config.toml
num_attention_heads = 3
intermediate_size = 192
vocab_size = 797
hidden_act = "swiglu"
rope_fraction = 1.0
tie_word_embeddings = false
parallel_block = false
init = "normal"
init_std_up = 0.0146
beta2 = 0.99
final_lr_fraction = 0.0
dataset = "wikipedia_en"
MLP neurons of a small language model. Each row is named by its layer, matrix (gate and up: input weights) and neuron, and shows model dimensions 0-191. Each number is 500 + 40 x the weight over its row's rms, rounded and kept within 0 to 999. Numbers have three digits each. A neuron's up and down rows have the sign that makes its largest values positive.
After each neuron's rows, "fires on" lists the tokens most often at its 100 highest values on Wikipedia text that the model never trained on.

L5.gate48:435517595487452473482520468444495437497494481464504473490487538533491580491482580512538546513582489487465506490473528521509525529483484568482482544515534577579549458534537517450478520488503465478552541423487471493428490466501554577477405504482485482479549580548471460423477551541503491536498445520411533440544492534514503475530526523509513535570436550567527497435553526479534456516526518435513491448465518439477435548475525473430419475463495524505584490498496497550469430505458533454505450516518532516493507503516489512473576450432497478472439549563473518531532559535452461518
L5.up48:503491530522547458530467594517443476531439446515496503507514544512499526545514576502522471481513451505491480501464530511474483472417525558462527448556486532532524495545462507510498412491459508550488504462547620455499528507442451490529492512484435567457570491439519461508502507495468474464482511491488545548482546540483467326558476519516417488521525523502542546449568528496481485513531522456511446498516416519518509565561503547421505450508518477478537501540480523526486469526465553511482541494440474481468514463373451520416511543462464496469528488467496521473547498559483515578
fires on: "mer", "ir", "ord", "-", "em", "S"

L4.gate86:443454500492450447528496511470538507482516516520464477498495577452502501428497456453486505458457571522508498498479514522448534489464481427562514467474467523419427537494501468545478430549522391515443493486608497499487477475524488499549415586432476526482470505450514473452535453552582483542546480538510503571562492532488480487589477426534456455531504483444450511526510541472504430600476496505486499600489515455468524514472449515533472464471504548538424496483539518535490469412519481519483478524423537472508465528560510516523521552573545578506516499473498462480552509512506547500
L4.up86:470561432440519592501478535424472429414474521498494544455526510484502525576505500547544471566573485523423532511471440527574478492516512487453505481583462443531556460428490472487492512530461538456509485527512446512452494478471487538501552564468521546525481471492503454561438527414488465489482505483489520452440507493437469528435480532487512485506478436496518557427444499503434537460477489483553555479562477513481483462489512482517507563489499498472544490529566462497483454536552484574459503586472517513423533430447500467528454496429533545550559495510528472555498459532442581523
fires on: "ign", "or", "t", "os", "ur", "iv"

L3.gate92:485465488510527481507464515475511544565480508548497479488479565464497532478499485489455520485453506451488501493519532539460636496487491512541560512539505483480449426447517498588508435459453461443492420555542449552461533510507508495497436489399464518497570511474458534488503440572551449450423483502545527440466436535498438510547549541569500459527496498452463474505550557513487495529456523547499502530474480545529544433549453504478443506420506510479472488532461521566469520435484494575430475521462530555456518474475584514507520489595531465474540468512531560425494513466509456560
L3.up92:521436518555471481442470484507502535544482468487564461492469511465492500452459430461523477473518527517413493439537516449481477503531493475432522528497460565536496594492521549511501518477518495520460505479500550554477506599500494518482514517526480507573563558463490427492526563486490507438454524518512495508531490516487493438432497590570448433498531521416494501454478516484479447471574475544526530495502523425486439509592420526531432437448562392424545479515510493489488543461502495464483489475517514447468419511527549496518541449560488478571534478451569516545442499430494496503
fires on: " sh", "os"

L3.gate133:432480538480583471534547541483559469513507618451467508507521496480469507589532518502591507501465585436428524487557516449511514505516465440510527448504548430499416491470504513482525521523532420450525467481553493510474451494530519526503486474508538470513459492593457613481498465510441488511538531502465577435454455582545463549439501502509471511490409520478493520559555486473466597503453464554471506511500500505505485509507512541514435467524443483483522545467540471522545508434500487475448527506565536539434486437452572476515467531530478474482490566507471529515502492430492520515
L3.up133:510478452557589551533520529509560461445497536496528457539514408537491423501482435520559473502502468492508530512450459489516474534444549515576559480478486490461474464473476485452446451512462557552526442467606510531496418492562447541507553528542487579490528487521514479476516501537474474579515443609477427474536463489474436549494496514525467494478413500451458473571574399507529457454519513464542523531499465519521483505453503474526530508504537511517497552541506521484521512525522406476511494519478566576469493510478535506478584504516512471530472532562493435435436530515454470495
fires on: "n", "ack", "is", "od", "or", "ess"

L3.gate108:558495425546490469538550459552534493537495526394508467570535473509503534482496521457467591476531477434519527452474501489499500509465451473436573511473447499498517408497551470543567473447505448432514498538495467416516497476447485506436497451530492478529504521527504583539534477605535571499516516519476480455473508477517519523559428453469432515501530541462520525499534605549497552539442512437521533532526513509449512469530515469461472438499472473518457497441477522560504502485405453499562487513476542538465451495508494526529611483495485522412508484562549490508520518514569512547
L3.up108:484490469537483445510516438490511516476503508505510488488500543552503557503560549540528483520523516474554476431561482513494535518471507508507538495546500572430449505524523452452515462560510497515486557491513532481537432537406461589520509556485484472439426500603504536512514433501439570488559475563578497520556432548512496518470519425473479510516507512499525567546464577493503512536568476517521415547476506469581574457486476445454506494556508541485501466405491457510489479471494535566566486474500460532443422465555565460532551510464496518479477550503530514478567487449449477573
fires on: "i", " ", "{", "s", "inn", "h"

L4.gate121:530484508456474549441509491423501487448545517508537410505514451488470529471415520532488498548538538473488508494504530547464528444517473486485478430489450561572566474475438455553464510480533509523538462459497484481497494474459438532546461506540480525463473521546524550537466490489550439518578539530514489546528572512481515447493589484490464495497445554476424458448464564449505508492547441459470510466501536529458474479505495515526516497545535533509528538500457558497420461522496420527485552482477580460502482452583532545498555591489509487479607555509518448526439497622482566513
L4.up121:490506496477527493435542454558493504487512498473513502449481512406416526489402569503537505494564467576503520505494583493442513485493459501481501496539531541510548529510524476482505462455481495472504492487493501506431531492461485455472553519533500576457496534522513567521562498435485615530527546509549499514492533518514517444561466477489510511529534510490486473469489548468506571526523540512493472478462450463531434464443451463597489527551555529486531475488556532569520489539471459469544552535491492472535472503552496505503541564502532380445613422517561535584475518575509577553
fires on: "m", "id", "v", "s", "ed", "ul"

L5.gate117:507473540504501491441467553499443501506459555475618488502479383527495507491438532499542419517508443502520479549482504552482565474497476521521544494521479536517556522475464475466517541474522556582470564527524484448498467395424468572445516540475516498459525521542461475574555530535485454487530500495506471443516555501508443468510506488505441498462485421453475574501481511501470472576504447496450513476458473482553515540475536370513507514540483479585494515469465480455403547484489482504534491516483456540582520459484515491449513541542513453446521537448464507538522560540418514514
L5.up117:530482547497492515469538478467556461582536494479526515548456477477455494566577500555464486530558480468477555485471543341538518510467536495453434546463488522544473532501486524520441479516480486536522553499512496456522514504469528481409525483526558491538437520486471499538513491459556500486527531465491532550464493462484470530536400457499489462570473557463551509427569499441429562502513494471451581513573464533461546478467537491441479526569520548519484500446547441436570546526582474505529573532496456492506505413537480463442478488501517503501482566485544470505506516550503477450
fires on: "em", "S", "ran", "ers", "ver", "m"

L4.gate98:513530517453522499513438541413538425486496485497476567442517532426454562546579573524524532511398535533472586435509520473531500394549510499445452453502480507594535481476543483512499463545486542447538451436520513470493558503534516532478513538510545531447425446524458441449473583460501441535544482410486487447533471541526464528559539484475469479520446531506542528562558533444545517485488468527500494514489491437499504473471455548467501556483482465481537481440569473462481484498530519512442460480543532507459502459416494495557494492455575514513469507473445482523539503474474525498
L4.up98:470429409504444537456436438516451514556542442435509479513508425569437439498489449546513450482499463524508486479512524527499432576574497486481456476511503518456460468551442569514517519537498542460477496547513518506524502502585499511491544459495578515558576494511512539539482556575472465508502510534532513468547478504522474553434488516497438536550487511481467473441474538517487525465514464459497549519475519477482471420503506510520557446406529507544440491501489562502453591563512533581434540403417524495579529490487499498462459501520504473539454465525552551549499536464521488497
fires on: "or", "un", "n", "ul", "e", "ss"

L4.gate64:484468472447458575505504473487496494596526502427487541504507475517492576470490505487474545514477524574473507505475486479531475511534541563503460517496465539450503490490524490562469514474576425424534479455495514575446517429498535573499534517476515430507536493540503436421566490561549544484450457496523491421479563479459556498501455485540466519489496464501469470480510515512569540573486531427519471501513455489472442589499531491441471475432454552482507430430487524551459410392448516550510544522529493547474549529550547527529459484597520512483478472524493451464539536486465527538
L4.up64:579530473436457511518476507488483509535514458454553488486523474518578569514553486488529512511465583428479455468461573575497489450579416521441502486523541576518515492441506458500478482596471506513565507470503495492496551545483526474497552506486468530444554486554515482472538528529464483458418579541534468495440545569496515488430458542509504533479484417504509473487472498521465580514492477510512552470520554415512548546513568502416511567475491536504520437542468512555517424522525460613476468466473481488499518524439475468555517556498465545475506510514494434480526472540435496518
fires on: "ir", "ly", "im", "y", "mer", "it"

L3.gate17:524563519504532520458503499525499550480481555465483496466529467583504504457487507517436511467543527456468453431516528517592585453555476513569449568504494566556485440538494539534487563515506496520517401472524552543416541515458487472505467538533565406512478442574378468462414488511508425479440514518418559448476486480469495473459485475521495475482422479514448475532503513498474486485499524515559558534470466503533489500521502542534465512537520512488549420504474504537528544505450448493479436491459563463583498536468534467495531473485512474554470493498505478534433459585483521488
L3.up17:474489485520487480525526514566447519494456536428446475473527441592525512504495450605462469515414537431465440470480488486561460528552464552504424492483541519528511451508500572527503470463501517534539464521515500479487516505499523473531517518465546396483519382537458510527503499498518506443476513502441474510486456437445554442478567466526541544517485455541491501483472547529495528492403465550548507492489462529530504484490512506547520462522462535546535473555494422479540472527424490425508404449500587483514564542549510473506563558456422477536451541487457481461469462530526551486
fires on: "f", "p", "al", "d", "um"

L3.gate173:469537519556513433515488458499595509402489512500496522472542549482442469516440487564466440471481470547585484514509512557482527496419532505542523524398509480565583483510511470478473537474552507538467533536519567472476476552502519552569529478511520481524586556473444446497458527489463494448448489506476475545501546468552492474585498449506430495502512525491479471459447513538509529565526471482486488493517510504548518531507514487408500487522522460469609566452480486548460455463549506508567543515529522526509476545512458515463508527441513483388523519442541483553469524572445555570
L3.up173:457504495520520518574501449508511522393456501517493525547561489484479540487486534524569487473538497502580527527485506552462518542495511509517575504429460494620541501490528498412567491490512500502472512494527416533494487552510493525557508515512434455514561531511506445508548600521465479472485521513452538543525548533494513528542497471519457461420447457503485461476415501574501536494503448443466561462560406462586510528494557459403575463534518566488524517481485499564481494497515543497555547451483500486480389534549489555518505528539526425467508475508493508523489493471455450531
fires on: "k", "i", "io", "ul", "ie", "ed"

L4.gate76:488564539484436467507488461390458448478479542529561484449477567446484503523421520491530474463549483513578490543490473522489568510490470535520534590518522455548520486509495457535542564457534491533459540549537614453460457473530505453515421427521472523527486550510488512509493496506500457478465497531492472552453485487439476527523560522546385465543518516440501475524528511534543462532513513480461458507440446529489470516501493467501530472496562492569486421410453611535442491495489504489499482601517477429497491512473542505422520533516499436481515486513481566516470520522495503584
L4.up76:504459490523462531518548463545513492507535504450537480475575431478398532556439594476496506543457494443499469512466534490440535543483545520487533463517513425464540486470462470459499476434432467477457554505510487483522495488551448499554536533437528511448550529529454502553507563545454456471410593502522514452495525395521522441435399471475459481449540453465489430485538459497475529475515483508486565472499396476426501492427483561429501522517479525509515524428490497445510513499523466514473445504485497460499470470417494458478541531468510552543457532550522521490552526525490457507
fires on: "uc", "ac", "re", "em", "ol", "m"

L4.gate61:503531483490491513505470518494559549525583546532455525490479547464505530506543500479569498519437505494479503502495526577511494461499502509476498589510471540522468514474501450601507525508537391549477440476535471486465549478560468495519512497453502544492501430479518479515483494518601414468458467474447493532468470460524474475528553492538471523435420483494496433456478502530466521446505493538530512563498486586456541566467477634512490445506471541513512418496484504541476370530572545493525506519439536494519529511446462480420469527423555509517438507476504467512424469505496503572
L4.up61:500562519494474437507545501511536515410433446513488541520541499564555466486477454450475535487520563479557516478536534519530571437470498456483572568499506445505469489486511479508467515492514444542382422474458564484460486441483492483547487479531514450482513516555519479518535448476533542502511423535486511524457513566506484495558469438493489600570481515509477518557535454519440536495468463549599490525528484528458499496500483497503509593577409516505545481463444450496471464532476507475490498504500484533532568521487514490394553477512568478486494550548485491484539471589596506532
fires on: "um", "p", "al", "ist"

L4.gate49:466586476533490524477470446509472574490452513449535497500478561511515546446408530496435477484471476501485525505542583524521532487450498442548555515493475486498558464572523480567557523492514447489527530457566562485491610502487455539552550452489543448459548500529479496560485461516470475489442519522470503553512503488479426445596469520511522507481471529482569537502513585580569501462416490540430491511428457476500477509483529508490543476497515507487510421477557536546452483496479508569459485558466466503484517565492503451497583475468479443458521454573499455477489524546478456575
L4.up49:473500515544472489476480505471466524375511464430468482543588573488495515470509462548466466543503460503446537471521507449453509543506418471531504439529522461491584526480502505491522491533461504480494443471494495475524536511532558497584462422457496503461519470541513579500525494502501497489522529515420497568525515479538428464509459396511527471481493499521501520499580612550540553460471491522392503471460530431450474436500496467484576473468552502483543424540530560492488443485537516526456571497464443534529568561466512503525541556507477447452543518510524505457512545502482494578
fires on: "e", "h", "en", "j", "w", "s"

L5.gate58:416511541466560489426403491521481490539531541423493496538492546553483448491551462488498430485472490469465488566467585513527598520491456529469479420554453422485501433537475477490483471488541464543501492541505458462485439536429433529427543502455507522530517502539489532530446467500441497473533466503516529513503522503466521524514484505476509515540468477530461387549555479517497526504543516479491479456463454540523433540514435515575488514451516457484501535489451462494512505486461463564482522555430501512522575493555608511518430508527465582514528498470568487550507551424502556467
L5.up58:531551531517473520442492475518466466549535517522496452469545577484535569520492491522515539529519483479446486531538505501479482436498464485524468458474524532459488511469448459595532513553477453495544535462533422418481436504532507424467468531507472506558494471519518546467482466456487482553523479458586485463547504432446499503460556531509493460495564496493496438509536518531438507492460499484529390417437483449515546506548438468470421526449503474471556521482501434472499484506442481453398506431507592447545503516412564502502493564512457542461556550543573548525496543516512518458
fires on: " dis", "-", "et", " ex"